Part of a small language model's weights.
Architecture: LayerNorm before each block, biases.
Training: a variant of Adam for these matrices, 283M tokens, 8931 steps.
MLP neurons of a small language model. Each row is named by its layer, matrix (up: input weights; down: output weights) and neuron, and shows model dimensions 0-191. Each number is 128 + 32 x the weight over its row's rms, rounded and kept within 0 to 255. Numbers have three digits each.
After each neuron's rows, "fires on" lists the tokens most often at its 100 highest values on Wikipedia text that the model never trained on; "fires before" lists the tokens most often just after its 100 highest values on Wikipedia text that the model never trained on. A number after a token or word is its count.

L9.up605:166130043133141219117164136083089160125143189069115180117091100077120168085114155059163161204153137093102077128106158097176166141114090143161178126130208101194176105113147106136141150137165157157137111147085168090083150130116139135131083137199100130118157097159140135176102156130074081068139125122130135089131105126111142155086153134090159141086123126094120124114123149132116123163152126142127156078094100136164093120150116136124126047101097107108094155111098107111095138112100089118092139108119128118172111153126132164151098094105150134105069125182115051108134082214131159130
L9.down605:119179116136139151127123086117155114184145152113113180110114092188109094109121082084120232088139108138078187148160155176186126082154116117071171127092184141085113131140085081126179088112192147104142170091122095123174124130100099086127211129143109106143141124126200060151028126104117102147107149098110111141156143143093135104135133164179152129154167122105130157180155163139115160068108166095113111103125129137105144151144078139139153139121065085152182113079137144093107105138115143113157081106125159178173076136103131143121114183115113107104114138141129143150122155122197077172
fires on: "===" 34, " =" 19, "\n" 16, " ===" 10, "==" 7
fires before: "\n" 99

L7.up323:103113204099205135075105126101138126183163088144116169107124081134121120133109165105118082112138162106166100094132147129131138126139136140064109120130179108099120125120180135114125113064151175180054163078124108106111118121139158133100125132175122153138093128141190098097167144120171132146106164152140209167156148164127097153146107109096127134098086102172117142140191139138100117140127127139125163115096102180163088160090115147138129181082148104113100164176132079089172130151135073082117176136168116141170102182061118210172062110128159106179065071132109134153143209124117108147
L7.down323:122132130138144213094077180095082163064130099114114135120195102131147054126147113108109167121108155126136141130139200193153145135132075128133182106175151169156127081137145114153162111085215149122130156112109130119086112122096133091156079104166064115140143144169143119175128079121121118219107122141118131128127113148166085118146135159066156163132145118144140084097110078106129080129097099110104140135163130120096119157200141143131163212136119108137049129149145080100168066151088098131183115098084109172145098135155102157091162123115069095097162106105147097161127127103163175136
fires on: "." 26, "6" 8, "3" 7, "7" 7, " |" 7, "4" 6
fires before: " |" 32, "." 15, "″" 5

L4.up1071:156150132157144168140126151107158145152146228088123169129107081129083166189135120114148139124061146168177122075134169166108191173129162098137097128155133087120132136131159166078159106138147132064125174101173115109111116149144113104173146124156139104175197104155113089136105072108096152147109155112103100141133124119059126088102178102110050126196112101130100127101157156115126130091200122158105143069102080149128113117087157122147104161076101149040152179145133118160146204141138146142141139098142116116127129155128191116101102096057116068129133123125132117175108157123119045142
L4.down1071:103150138079093141176142133129094074138123150074113133071157134141091098110105125134127143120089135104136103205135128119109107091151098159157083134145039102123179119121116146185161173119148133101137147190187110203124164123144096130093137131134083137182116113152108152155120153089163127137157158107148080151166103138100140116127182131187102126126119063155138165142124136139186157116126165085114155102125202099080104074192090183120146097113203136100156119108097135135091090117086032096136123204090125123175102088129084133150116158134125101064110084123141097135137177118143177091
fires on: "ers" 39, "ations" 13, "ings" 11, "ing" 5
fires before: "," 15, "." 13, " in" 9, " to" 8, " for" 5, " of" 4

L10.up147:165128122143106153147124121174132156190140148112122097166103135084095182154112127162180154117147131165135158140086109123144170205111132142163149059125157090108107104137116087153145117094128108137134055090164122123107130193086086113089110148173124074175154125134087111099106125125128036118191132125187140077086193112110137124153135094139105113242178114167147144141149165096094200130131124114152134082080103137109114139126137051143093121095082172155170193121116137148138119163093112087040112085120124105118112114101168154127132119101174128101123098062121100132169147116140124105
L10.down147:128086124173127088148154154060148093058130117128138100174161155134111130140194120105108113110143134115122142124172106131094143153124104166105196168154160112120114126146104137093132093107180125120108165153099099129106131127100186157094228132114127166109075137113130122148097128136137170104098129093120159177190118163161123115110144155144135162073155081112082093158123151125142050135127118107069153198123152125095184095166148123090121132060188132184112080146168064166127127042130129114153093188168143105135115113094086138110108110099117097197107138146164095167089081119108203091
fires on: "\n" 88
fires before: "-" 70, "\n" 17

L9.up879:111126113095141214123097153134140182077120185050105127137127165104090094160160101102141097072112176112134112150041137065138157149165109101143206130176113110067122115149133090107174144131130099131104112104155153085146153131128115129104177138209179080101144168165175141122026167135155071141145153165084118131136122117098122111091147151097092086160142110118150114121215142198082185133160122102146108097136129115139076074127124122158123085149113128088155134136149107113128121167105088110113106147168158148091117121111174125132116153110112109108130089148107100144188146086118193100
L9.down879:129088151176109065148153132163178136146118131101073140128131110169139108152086204116138143111140104121120178120114124168141147160134145065163130139143150136110093149148107106135077115121149147169168183172119137084152132128131062125189148096165161105128111187092160149120133203172125160191103101092096060079064071166140135096116141148161068169123140121082086125129103147125189111123127153118132098133150099140122141083078132081143169142101180068146178099151102134086059100094109195074130154127119142213130127100139087116164111177160110128168134124086080145073088131118124135136
fires on: " ==" 29, " =" 27, "==" 11, " det" 5, " l" 4, "t" 4
fires before: "\n" 72, "erm" 4

L8.up841:125111095121124106069149115130109119142192094136131119197136112173122086116160130121099121114096141110133095077124185106168143140109130139148090160115099129066188124119146095152147080107142190107170149133113164131098127141132163126132204170166123121127082092136146101122133056140121156122154144126162162168043132170178133168134168150097090175164126070126163206169164159129132148122089181115101105166064100108131145085115132126129129112126108095112134207153110085133221112089119100103109124143090100137177095127108102119233105144152175130117173089091059113161112112100115117161
L8.down841:121164120149128106086158150116099148159094124125085196139159122157170125145086128157070178180149126133073157104143158189146077097166114151087167208052119144130126149180046136081136110134177091125130102111039126079125113188157142131078119157166133140069100135126098101145140129098146139148106152140138145157146204102140136088119153141126149155140152106121162124114134146174165106122153148050147091162113098095107162153125107218158155156177132126087074099116138111157108122130114164099145017161117074171103126127117127145138087151123149085141116112155125087082104157147123123132
fires on: " " 61, ":" 14, "-" 4
fires before: " |" 57, ")" 5, " (" 4, " w" 4

L7.up347:109153153120160155121183113195131149152140138101157179104131083130117131107166139074089143084136123153117158128130107071139133144131087154072171052152222120080159126161126056135165184098130147104125167151090156102095135096165113112061126139138093124194172080103145180143111127121100100120152109112122135101070150128137172095165165081088142147128108111133135132154139141126139170141141108050137108085085134115150138113106123137054041096075094145109088113149132128172110108128130132125099129117152134147098119171139184112171110177196160111123112111099100142180188182063179098148
L7.down347:152145084162118123152090104093121130151141136104139151116092108086071173067075117157124136103126152144147118131158164093136110139157095143114109109158104143117077107095131143068092078102111151145155142162098111111039113163130146130197118141096116124164175163100132181121109221161163157128182074116140136152136156197113162121141083119112137140089105164147161115133144200120059191123127145085138110132146111154146152145056129093019125118145099112153199159117161198139082060112123149129100116140171119087138145180091172139104120080125150142151093123121146200156124131106141092122
fires on: " |" 84, ")" 9, ":" 4
fires before: "\n" 33, " " 12, " January" 7

L5.up649:155129155142153150099131145144108151148123117118150076114131101065154116069156113103129140149105165161155151148134107089121079141119103203128151118115123152163064100106182166130114190162135161087132157141139103136077178127137138107059125126127131167118195135164107123126054154142091068146161090080193134072104150134066146114120121141131151122087123118112125104128143142099138145161090103156233154031097114169127131135180181081147109070133163148106156105112138144117126122130131091115134119075183172122099087175108115162141142047216152134086118135122136114120049129102151146116
L5.down649:142111091078165134151116081101129149059146143164111156093117138124102123089175071165130129120084103147109105185093128131142119138124083127180109123131179076119077131165101064139168137138133144201166132124121127114116123124165156124150123136139139142175094152109093193110137105175096098138149109146089070116126137150147143130103234116081149185129159144107114100159128105074115126133101186035108125113184136163115105173147137127113153108108131156047110147142205138096053086128120122113130097151090139130101090092104186128132127149136116148097206113084144145138178172200168108169
fires on: "." 74, " to" 9, " |" 4
fires before: "\n" 34, " The" 6, " He" 6, " In" 5

L8.up873:179145140118129127092113057135121120097132104103125185107152122174112124103192105107112100147130159143157137135139112053088123138154085188107179117115151096195135122109141131139109181085139178093108159087141121135065140156182177105110165146102084146171189138101142163173106163149126092109113106106159135136101172170082110098115119143108118148118141103126078062156158137123111125124117105147255177097102131147094109119150116152138076082078086147132079130167125113122099123130124126082064137067147163114118060153093202165112132076193105167117113110111158152135134112073145101155
L8.down873:121143170133101144175097202050136082136110126172121152086067136049138145139096080142125125089139088073138163162110184127148151124131167128120115155103156171090020131141088103106100130185040126195125099120139096116134136111177143149108140095112156062117111165116160112192113179154177106127162076122119121146145114076136125155140156118083152146069115094121129149154109176080151145131101158090098072152113138157128113143119114110149145168122146135119184070073111164131089122128171143132127085154143136151172101140113154146102135113158104122150143091120118063141193150200146132176
fires on: " |" 84, "." 9, ")." 4
fires before: "\n" 45, " " 7, " S" 4

L9.up1096:175094105119125184123086107122138158080107160086214124133093111087156158109166101140141152085095121096096117080115116139136169143152146071121145112184161145150130120100162103143148181085157168075126127165153098132136132152136114101140126133196151135151202138182115199132139131120139071103167133131077120096159162152147129149062121119138128109138178116146128138172161153151124117162120186138108140137176041115185093076157084085093116053133134111050112112113125063090148128135097133122153102139116139217114126140112162134111108150149142075063110130167101058087161176146093135126
L9.down1096:120086118138091186162167054087084145137087153139068134157156112150111160209151131107096121088104098116130172158211127145111126156163087162097194141140152129116113169162095120117167103086102118168111171118106077143082170101124095032120161137131134139148157154100192140164146105112114149171125124121060121114147117116109154075131126177176210125099121110064149130118095100140165076088143130065127162092136140106101120148102099083131169106062144159115141133133111171181082151153102171172169144106137115152189079117108095130165120145121153108129139136077122153147113121097126077091
fires on: "\n" 50, " =" 9, " cont" 8, " cons" 7, " rem" 4
fires before: "\n" 51, "ains" 5, "ists" 4, "ed" 4

L9.up259:087139100155135087114181101091041165137129136099193157126070145127110081156184110074145138123130124095088082122100118094156203144174152163125134109101172157110156124182211075132137117123158137108109143141157145139174118116163128140114195175158113104132110115136165120132083116138107089096145167122100135146122130139114127163144121123101099125143107111131066102160119170138133147178114186127125083111096106130190097149119112116136106128149101105148120211101207073036137167021118116122060114068102136120141118123127110137136106139123141079091106134131078078121183155172149147133
L9.down259:152115115156141165092159124116104136115149184056154142137199111108118122088150080149131137082116105117115113174148097097171132081222107146139161197102108105158113134092125097140198091146120145183122156132125099106116122125137172112207174184144121151179139077123153123164106102106087100142144122104118051098108174135094183132089162164187167136140115120080163108079168052143147073156141139069143126090111107119133144118169154125143152131104081138128113179149176151154129132092119159114076065134109098081168108144082085131149116070126142133108140156059150084188096106131146130146
fires on: "\n" 92, "/" 5
fires before: "\n" 70, "American" 5

L8.up540:102109125105113134090144126095127106166161124151133105149109155172106086157132090177112106148128175106117101082103156129157080122158134154139138120101110137122171083177169064156114108124182209144119075089117206199116111117129139179151216138147127155107097101104156139168114098157156123086102184159122206161090087142176063162137126080120107104156114095171127103144124125156105089156070208136152116127126103107112096097138095118170123123124143102093094146096163053074153073085132148101109114172113129144136126114088120135130137177106194159177118091113120092146103144145039112149
L8.down540:146124186172068141145106126104094069079134100166178172146124122134165159119101145091121131194169143072132126159146132099093111127057112108192134189128093166084160142177096144031133135153186122175128109085087086105045091131123114150112076178150143094115143156161073125176147138102117160165108167176105151116182154086105146097100177108110143083118070102118158170120159158168134120121144138152091113125104106109105104152130137138121144165141133113204123104110118061183174148115109100149126105149088065147130107133111102139160100144136130133124118141079135198073103145173110122165
fires on: " " 40, " 0" 18, " 8" 8, " L" 6, " |" 6
fires before: " |" 80

L8.up154:114115135173149125145183102111104122133199123159132164101094165150090127117145132134122116071091175142129090082135132104106116144143136106101106114121203161043148088164171098093189112144158142115064167137080159126094095163110132089107108180092154144132131112087132166148123061062113082183151122161116168112167124162138089172179096147133060128154150152103087091152183124097097151145159122147139118115106124178136075113131103100133062116129103139098106148203118077102075129138145113108090141129147166151105120141107172157116103148128077116089101111076169150179211207115142098104
L8.down154:138171039149083130176094124070071191189095065096105124119144130099102139135099131129134157140117099119091146131154128075146150104147138140079187170151092155137095091093086143143120140106156125145144121164165080140066119165123122146135124109067141124140110147048147114156078146137101120097179132172130083156114147155112154113139149162126140163146104187097125106174107140091096137158113145150166134128153129086075130106099133125052119084113193135204120178113133194119085117105067128123138086152149139102152127112175160137102150092043100135140144167178127197126137150139121174204
fires on: " |" 61, "5" 11, "7" 5, "3" 4, "4" 4, "e" 4
fires before: "\n" 25, " |" 21, " " 7, " %" 6, " Votes" 5, " −" 5

L12.up389:131116116126121117150109105093091143164174154088178108202095070082089122178151162067180131103151132154145129113079143134129087121104120124130201128133146138139099104130109139180087182086128099152131118171168233115132153094140161168136159150152111119136130156153130194095177123122081063128181206123133112148100089084127138195157120123166095166116096130124146117119147133128140158163145137135152166120092095152078069129103150115144130134074148135161122221127184073122198117182090121086080109115137129078146153120143118115168128177132172117126183131104100109180109086106158138113
L12.down389:161090119155187073121114159158136151168102152116154113082173136140108114129113202158121176098126136142138138145182093114119133161173182126108099121093105102105142169150134216065167138174128160092132132138128073149153113146121100111098116123108095128141117144124094079131157097066121144081129134136109131057129148129112104097108151147082129090169194118179121176125087167102127109083149165135135086144086141110100131146205137112156103071171111119151201096135043071156115160183151134153108106175172115191092085117095110148130126092152110135110067069127172204109132113146091104136
fires on: " B" 14, " N" 13, "." 12, "\n" 8, "SA" 7, " A" 6
fires before: "S" 24, "C" 16, "L" 8, "R" 8, "D" 8, "M" 4

L10.up656:096194150139156150123135115171094136150187159131107139162119132150087143106132157152106142149099096096174145168131156136052122138144179142071182141153158033172135108143134097109111139135123123134132076113095166124087109195121120149166072128110123105171100115118155120186048125157083100158140159125128125037117131102137128163169150059037143164124132127124076173147108181099124160119151123112161128067121121172097101090128101136116138127116140136070097153180147132099124182151132151094141123159135221094127096155101123122187135121131121155101104111122083041190104123149146130146
L10.down656:138099178134114116116147135188167087136150110123112133139126165091124144166141174124125121148166089150134082064111108141149097128081135130145137158049145179124102144141096181103094197151134076087122084096100105097167112141118090144119135152071086081098107103096118169115130177136150116158075196086124106157217177104074167135147192117104120147139113193151098123112155148094145123128098129122128157120146093162144147171124155105085108124130106144125160128158123111113161138083051168087193152138098103134136170082134210128150131065142138098092202172134108066118148087125152178078
fires on: " (" 97
fires before: "200" 20, "2" 9, "19" 9, "199" 8, "198" 7, "196" 4

L10.up751:136154109113187184158095105123169181114161144098128144207096122074154184132078122113091128097109130124132092128133222102135123149142137144133158146067184176129101084162107077149085177096135121134114155131175137124139204168108088056189168148137152110121183122131165120144075148099160149095134132106161093130142103119107089158113151153124112103144157147086153134145165117135135136133111175059149169096110103112142096114121146085176140104109113114177122150072134099106103158157128112124122125140148189167093119161079150138179111105128156101065120109127071018097181107068154129100
L10.down751:126107156138162106081069123092125167144125086155077124152153108150125125112148201142148155145101119108138160158148137110093091101078159125098067137194143100141170142161137148130124121112183148084153122107046136125138109052108108161140118101122118163040075210152103132194165092111141135196114159122058111038110083172118121160150118152128124106126152043166159125163115153122147113138098171124103123125160095144146183127157119116178172143125132113095183128135116089141137105058103088162146175126125130135143108135139042120082144125156133162147121102124152132082121177191121155127
fires on: "==" 61, "\n" 21, "===" 6, " ==" 4
fires before: "\n" 85, "-" 6

L8.up512:157111096099140150178126080094044104086196196094144159124138105129136130117134139091119121098131113084140103210175099074095085134155217079113162120183164131204113118119130109145092161148146112127083211136159160135083137132155141054081156163095130153160190122102144176171030186098114061085139126163101133152068151125150114121118078130134136114103119125109129135125135120182119120126113126133151103097079091138124070109149112112112118079156110137088152138149168111144089117161110168152149114176157151094167107129139138172131172129105157151155084132135142070134121100119127105146
L8.down512:133125186109122127111183138088100120184165130180148176131122103132129090113139121112115119145132106173101084140154161118130113226134129114058173112122073041107109127117109111171100179144137060147155176143087125110061148105104158110114157104118109168126130147120095159134129178191094121133121152127166112123150126137128200182125194136123150154137121153077157159108151108122122164144116098110133151141125101137107099108099145154043122195075145088156187097132162121102063135157117145130165043188129169069138072127145174151167096078118132124130128151124117071119150090110186151104
fires on: " at" 33, " ===" 23, "===" 22, " |" 11, " ====" 5
fires before: "\n" 64, " the" 13

L10.up878:151198107085132118087133091136081113115184152117149152169103091125145117134145151110137087172142119105116081162140175072129155158120076143139193164156219101152111133143167133168116148069140173147094119126150147130077200106172156123076176213134110130206122124144160118137110115175142062094178122113141130159180153150045093101099157131110131101109157094135129079106145173117148115107181066107161108103137115140101120092124118156119115093089161079093130171133154135129092115112132114137115082089140149107132080152076197173141102078137136158059120129131074102180150103140131137133
L10.down878:081084118156119099153152163130099135138190178118120158053162166108172170133164134130195170095135114105085165171115148177167099194134166073112117217142140104085078116147082093114184106149116086172143130157107122105160116168079082115121147133141115161111099131121158092131057160120089121078101120154148090115135068059126112144170147128149197133159169119113135095137101107065155140080137144122101169136092106133139100162109090114155186151117110135151139082125141139127107108161140181169152036168116146113165128118114145115124136095033099105152121141161125147092117074113108124148
fires on: "\n" 48, ";" 19, "°" 18, "." 12
fires before: "\n" 26, "N" 16, "-" 14

L5.up600:098148137161163104122130095100123171099150128126109151106097179132103164173136112180101136127134126121181099137118207097091115145210137173075131174118229080135140116135125122097155106118146142060033126140133186184050107195158133135141146180173117114154189086106115114183073128103160059117118136150105118159157085132117108148123112121076132144152129106158127069175139182125094143113146140116193191105138125139119099068107106144141107109097136151101145079129131088085101104112094108097098144099143155098120125105102155160104078106120106135137091106146156042138113111111159146157
L5.down600:145144103176121153162110155141102109103119105048119108134180146109140118092136080143100092131122195142146085093132116125131154084126164135071091161152121106101057161114139109127097111154106072172109093152119089148152133135162138141143119055152111137170139191123116112167153106030113136146149163134133069117149163145131085099180134148114133095120129113137120097117062107161185111171135125090165103040122091128127111138096198167167142167182123180152176189146114151159171113074128080117074162123122108114124086134185113138096130082162117102211166151154090128113129109194131122167
fires on: "\n" 67, "." 15, ")." 4
fires before: "\n" 45, "|" 15, "-" 5

L9.up307:151119053113119180143124085119113158162181113137105113097125171146153123170164126062131143145153105100110112172113115092108159113134113122130135110079164138154104096108178103181114174130143171163119087079097135148075134146139159113128149139141084135144207193154114127136068145136073127103132156170122122099145091178108119122128205143094127141191148146082079067151114186150046151195137130107147114053089104136180122143098127150108124083140129117148136162121178161121046161117124181094123106124111153075114100174143203186117126082108134115150151124126162079155141080171153164130
L9.down307:103110142085168111114104140070107149226101189160127149118184125137114147101148122124147118092097172137110120155142111120136153136144062114168177154157109166093135092098094133149111087125131098130133172125120096115196185069132130128189114128095186066163112098083085112091193129179118190164090165124096097116136146100144073129181094121096154105122129117100151172069119097112192159094089104160115145120173149180187125137134148151162124155122101148114144085133134057131110098143129111132137182131067143161147145130150076097096196136135139157110156075144181085092094106103139064148
fires on: "\n" 64, "-" 13, "\n " 6, "c" 4
fires before: "\n" 32, "-" 20, "|" 16

L5.up846:116124072128140163115158138085101140105116142070100158146087154150073136144151122128098148151162133121166055179088170106120142129182152133135130079119141119096200126165155105145143118165141142058064173119150212167088112161149117089091154148164134099098156086125126082118145108084069090090146115128100145132155141103169138147097154153126105093125117116127118067137179124116099144130114192141208180162091025134134087087107130104121092084139128173103114165148101148109126140167079108083120123103127155143109088132135160155178136092123222137095137142074146077189148124177145140109
L5.down846:147123103149158195146114118160105128088160138088087165182128186099095183141120125206133122084146140083177155124117112111140127182126134123105164112216080180128128118115050172134115113147151137138098143114141176127099132161168114096070134173102111073104106137147128083159160101131167123120108154105088132056147095135119162152100107173082076136169112139084143114102079114172144118156125146073150102203091131108121140097120076099091149115090130167130177123154160132119090126101117096131175171176115154076157125147171127085130133030114093163135083135113115105136166122157181203144
fires on: "\n" 97
fires before: "|" 64, "\n" 10, "|---|---|---|---" 9, "|---|---|---|---|---|---|" 5, "|---|---|---|---|---|" 4

L10.up871:137146092191168105119157120111092157115170134120177163163119120160119155104204110135143104139106112115143115139106085107117121099182107127077111125135138016186118141153134110111200217128137162155120147143083163110132147096180122056125141126158094119179169116096158131182111149102082098104105128122109162099093139080110076149070150099130108136116121138129115098152087198160120173164103126117178139109148126152128094129101140142112091084111137134096152089112128081106144110104123162079108134122133198076128122136123083186162165168124128163113117060169045067088130086155124166181
L10.down871:128171171086118164143120139045134110132135095129113124110136101144110101148142139157082099138134103205139169065101200134126139149095132122104139090151172064090120156091131092121095089142057133156096090092073139157091085150191110114124193106112114160115125139170108115091143115162186154102123125135127122169176097114158135128147102086120123182114098179180140129126078119103112128131113117101138110135211150145183128089132118126114116126146124101080163117160182136156103088174255154085146103156081137117129140127130157138146140127120154071085139092103134150124208126169131126109
fires on: " |" 26, "\n" 23, " (" 12, "," 10
fires before: "\n" 25, "-" 17, "'," 11, "'" 10

L5.up940:100166086160166147131148145160091145134129178091126103153138123123122149166174164109112164126129092083101093162094117104122118078127133158036192130096107098195088195107159178167104202145141129150119116114107136165094116134091128075119127104124100087104127127080108167138054103163078103117163118103097125140099096104181058111140119153124117130169203129142132091070109143163028157089143108087178107107125152135150161159126185122106056140150160104145090142109144080096085127121144092073126119143142146094166120160112151119104147123115113159102136132176159064143157103120176188148
L5.down940:196135070163104127114201127135073111143077163134145126140100170117145122113124118072151187135139175158122086147109133103125166090132024170173136139159109132169112155117091175143084199164061145071152142159181138135128168102123195134129114181105133104132146133156144129137130078110082070125099139126108118123169165122113155144088165159126165141080109108132025071088143115116163115157114147117207130125132127123130088130091155172114128069175142151130122148058108158131091139105124178168079093105137141120145075137121137181104098085146081166146102127098110083149127127149130162128
fires on: "\n" 85, "\n " 14
fires before: "-" 55, "\n" 26

L5.up640:107166110170113100160086108173099169197104166099098116095093102139093128138134144213117083131139118168080088149091119085085186135168085125064122096105149121135150138142127098181165117155143063141134134091135080143071119145126165106157154169172082091151091174109142079110119089101095126057168148079123137122103090123138147128127153132134073089143160120112138057111095160171134156102149078113171145146113120087123111097116128144139004089110115130129126146111133137118064105087139097146045129098178154085161089104119190125139134131147152199123152142129102125104156098158117111135
L5.down640:129122117070118124090069164105125142128179137150097099122124126114110118128112089125140117212164135115130168162164142108094174135135070141187109133092158162157094137156065182130149116141116135167116091103118094084116119123155127081147066110090091156076163146124121143114067134127188155174093198134060103131149111197124142172115184157127145175118124200103078159155148119070110116139106128164092090125139141186094135186117132186071116132105189154206124142115131139124169111128089079151137155134074104061121132112096082148146108137102177083147105083120109156115095163150077108118
fires on: "\n" 77
fires before: "|" 47, "-" 17, "\n" 14

L9.up780:124124069048127206108105063138126152114196074107112131178083139048129137100119103115115144152142118143159085131091173109175137125180212123139138074177141137153143090166147073105138132124156177144123107131129147231128130100137168071115138122137157147171108134119194064150131109125144091101130141126090116159094124172177154170116103154066197104149123038089131148172167143133083102111119164088124156119133097103124123134146126083094166093059126107101145130133200135149135141153101136119159135153127130183108121115129166123111095122117115133132129112071141076156096108126154162111
L9.down780:138078155193117036097076184114186068149096148170164131095114114098113190162133152142104111086153086104097160141168169124126156102120132145129078161140137114159090116126144103093128129108168175156104119112198158142133155146118121137089167118094127134057092158118156070126061145148125170087146164139122119092170057070145084132128058105195147126156086083165149120145135141156159157184076153145180140086142134152109190132082159107159087167080124121156148114163092113112166143108131108143071146123149105120098111114072158101154100132152107139119118111161075148153093175096102142152
fires on: " |" 34, " =" 7, " G" 7, " Position" 6, " W" 5
fires before: " |" 31, " G" 7, " P" 5, " L" 5, " W" 4

L10.up947:129145137094114209105133126141121110194169132099130150109145112072180127156156085119192133146066091167116090123119108108144188094130152159083169099150148091050086144083207132144067127121117109099108097163134103101134085180128118110080110118136136114117126168129152132110103135122103128145246136152146150077111111097092114126129126130116130153200165177132161119136090157142114156133096091127207050136123153118114108097086160103117074133173111166156058080128081175099138150156145143130046117135163123121152129116149161125123113135174180133083107126078100136126164181116123112144
L10.down947:141144125176163091119140156118143109084173136094131088111128119188126115148148094136137103107177181127137145147117144107171185180139123150191167138104115143150125083083103220111151131139188146137105178080135125191096156092144095109147182096115147122077086152095184111114143110125140114071091183135128120154123123137153144101103181127137048143094056063090082093111140080128144054092132142132086144168153121129158164186121141163101187102109148083140168149159174099146124079092086148130150125151122115118123094128109154125148148082061121118106173100145129063135101122090119202081
fires on: "\n" 62, "b" 7
fires before: "\n" 37, "-" 26, "ai" 5

L12.up91:109123118080152142091140101122120142116107153100074136125170107153155175156171102100078126116158099122148112188076143165141110110154113153123159140088199116130148071137102139133143156115161135138128137119151126107103142211144138096155173174091106115154100094172138142104172066095104138099163255097132194122105073111162168175149131114121104166128057043124122158151121162109098112118145157119077155124115068119098107116159130076153133057107118096136109210164114153141152085134114100076114125119102111105202128092104122140143141106149160068123098158064127081113135116105154155132
L12.down91:147204155060122129176183088087094087114097196151122110096106075100139156088103081126161134107150094175147121094121132162094128082139086170126183072085117114155123131143089120164151100179170173174126125145116207098112182127139144088098151171109088098105148127102114117130122140125067103153139128126170106127075154070178132157130123132183123098092180160060070167127148138138183150099163063161150106106102173098154125159154152106164091177091125140122186141106141105084082096129102096129108094148176159149139138163078168112142166115172104124104121096169117065108135115121115126154
fires on: " " 20, " Q" 16, "%" 14, " mi" 10, "m" 7, " G" 4
fires before: " |" 36, ")" 12, "ual" 6, " from" 6

L8.up969:161107152130143167150090132120141157159148096123116092156122099127121159186206116094096130173084110130162056150139162132142155127193096156091156121150181100128120129104132165100144152099123151152102118130144157065118090134092171171053152187088152092169132171138145169126102155208080083086192168110154151111153074098082150168158144090134110180170132149155097125140120175108121138118104167136159146114064140168149149142120131125125086158139133079159081104162155127107121141138079100114065127122163130096174108147138193188149091162136096174110108095103073092136124101071122050141
L8.down969:143140129153107128141122148109112115137165129172101127104129206196158137193149106119098102179137121178140138122102167130078160103100127157171162138118142119111141228121132186140163133127000133088081103110119117187112134156134134129176184140135095099147129149108149135096074105095116068151157144090149137127115127155134093109142113073116142113156158158150085112125074126114110136108106105098134128140156145151188132137085149081155134105063133124146179120140194080161138137117101109114142149116136107106140111148170086208152056153052151122137106133117145138146113041085104131114
fires on: "\n" 99
fires before: "\n" 84, "-" 5

L5.up956:109100149135105156133175143112143122171125085150180134127163127136143177144130082114132079137119142166177163110136191159113085130212134131099177117111164073147118126122127123086154177135134190069043078115173119190144065163158088062097162121139088108175134116139133148152160114054160069121107156000180116106122119172129153141126091120104171135158103108134091131106125158125092149177148151103168177131144117163136138105086174106127108086165113092092105128130105129113066162169108121113130126116153090127089114170115107124133102090104168079132116129090127060155161128149152151132
L5.down956:118108112088123122141125174111091085183091159156151068114049091064135119136169092156154130087215130096128176114088120089133133176104094154104099133107078178106112118211128117139138119142124165142095143087101118161128103138132136162137132174104104094142130107140125121181131119141145164132104130085129160111168064147111099113094134125141114181120129176122165143132064135170149107133105174105117136195124063181145151083127101089163131137083189088123074180108101136116063175100134093135153096083147138101172196122122131123131130112173202139119122158089120111142187192176117178170
fires on: " due" 23, " home" 12, " birth" 9, " chang" 8, " refer" 7, " from" 6
fires before: " to" 38, "ed" 8, " or" 4